Part of a small language model's weights.
Size: 8 layers, width 768, 6 heads of 128 (3 for keys and values), MLP 2048 SwiGLU, vocabulary 16384, 64.5M parameters.
Training: 1342M tokens, 5120 steps.
MLP neurons of a small language model. Each row is named by its layer, matrix (down: output weights) and neuron, and shows model dimensions 576-703. Each number is 500 + 50 x the weight over its row's rms, rounded and kept within 0 to 999. Numbers have three digits each. A neuron's up and down rows have the sign that makes its largest values positive.
After each neuron's rows, "raises" lists the tokens whose logits its output raises most directly, leaving later layers aside.

L4.down738:478621408497438496492481432494428475454521511466548523568589488453478487537495529590486550471463541412542523564538569496526450464515452508471535538445552500495495503420544547518582521543543488460545485545523470507697474577456513577493580526483546523467509540493423571477598501481592465480506478413459512456437544458471486503505450457544459515415482454512577486414435446427568472521500
raises: "ive", "ory", "if", "es", "ively"

L4.down1579:554535558498540515479480503514486479483591422408537474511465474497403509576474525581464505568519528485534541522511570604576407609515496599474431476519526426468473487512514518486496475435545510459591557499537518529678512540444523513534488499483519470490484432440449599483555520519523503473489494495499521442537524560515474576454547488523519496514502550501526515433482553489507486555597
raises: "ya", "hy", "han", "wa", "illy"

L4.down1546:533459480496467537456527458472508486530435575444478586455473425472556538529531488518526545495485519512543521508540543443531497487448537563434495504495494436491531502484511399521511404536457473501589545542502517613515569512623429453529548542517580466569475439567475499559528457427461463571516522469481449476486571554480475388483429493470569554471494501550404497532552443526457541550533
raises: "an", "owed", "C", "on", "ans"

L4.down309:437447596449497470453560439428482565524462445524404544485558455490471492600412489449568504561546401513465598511466543486491447509554508554569490503473505466585436510499517482559505455497508481462452478468624465552629511438483563500413388403540481471472599473502445475498468471481527518501513495482538539557543469534466435423574532459470504548529444525486436634452528443472532513474575
raises: "ently", "ent", "ences", "ency", "ors"

L4.down680:518563508395481423484503408525469500540499445482515510453497583485485529510417385462496556477508465418552427451508475585510498477439531565422503511472441545502562530505530466518462533519485471603487499438459434599438520436455457469422438544491372494461609526478510472499547506484533486507542475462573491351499469461593503485542420539527413506473574576424459390541496537457455532541542
raises: "eg", "ese", "ec", "ol", "an"

L4.down116:504538538493511435603482510495517468473529418402521580575556421479471501486441546516406501428520493495558512462574450447503471535530596543445537547505403465432433522530504445490517565439468461495478458442455493578419487548412559555375546462583503482510543537357433554470491536573552514494489476553532563482498444503408475463509504493430560448468568380512517507428476472544404502487587
raises: "isation", " Parliamentary", "ised", " £", " organised"

L4.down217:456493440516552500380508493522486599589477564575540441448512482517552467508473471432603568476498531475494486529523554515620495439524500505577465594527512577440475465544419506519502469499499505588559476531480543482510533484480448408475551532442486438582413457493516407515469499485537490422482522499542496595583427377509574537484478533461481500544485530500405444488553528454453609519552
raises: " on", " upon", " in", " with", " from"

L4.down583:412633451480455487525399522395542527489509324500428577534608455433472476527541383468521549535538457493559532575451517539484487495460442575509653473531482540467538556582532603542506543610439522526538467534456517537525531443509485566475463482541523485489488495513440475483547586414464609498535477519505519532455456474517537484488455519536476555562561485514487454486491569481509469417524
raises: "ness", "ly", "ans", "an", "ments"

L4.down697:551565465502443547550498526553467438457545519421537399482503479477488488532494347462385518540582497543574539527485482519464487446508470503390487538529513478507465480480560569551515583503552467620501519514508463476779512560551464540507502436509547559494454520558418487531510558410489571473532475479459405411441443567514482561523560476544589472501613425449518408548495530539523539483563
raises: "ille", "ys", "b", "me", "ye"

L4.down619:512607532437482416488499531520458592487417468479403477572538473538406469548493547458454581440525488475558453521494497457503490538497570596441435592470478501574575479468409519516490548520411496449465446395468432436529416433528476612470494444496579464522521517456396566493552495511440600472414487375526568529468500425543508462458663549504473513520518509537484489572394457464471364482526
raises: "ion", "ed", ",", "ual", "or"

L4.down229:446514546498482490448546548521525554507476489553462472544591423514383505525469554508567555540459470555491470535442545509538404538475489478468500496479535479473479543446500535491500478542456682548497514552480546579490548509507470438484584481521481509637466502536533532447438571492530526533502532549486543550592475389468584505433530479499446494537510488481505485517555436586508492573474
raises: " on", " upon", " along", " within", " around"

L4.down1481:500551419478528488576476519408448502500472530540462516509564565455504480426527476475522401414444501501565499443560577651540489550516523523437512543582550368445447446419450433466479519497459485586518498532470504519545503531508558503468471477500485553477350490527519565491508509514477480489491499420459520472467429574439516499481666516539469475464492398539597563415492597503507493493519
raises: "age", "y", "ered", "ering", "ers"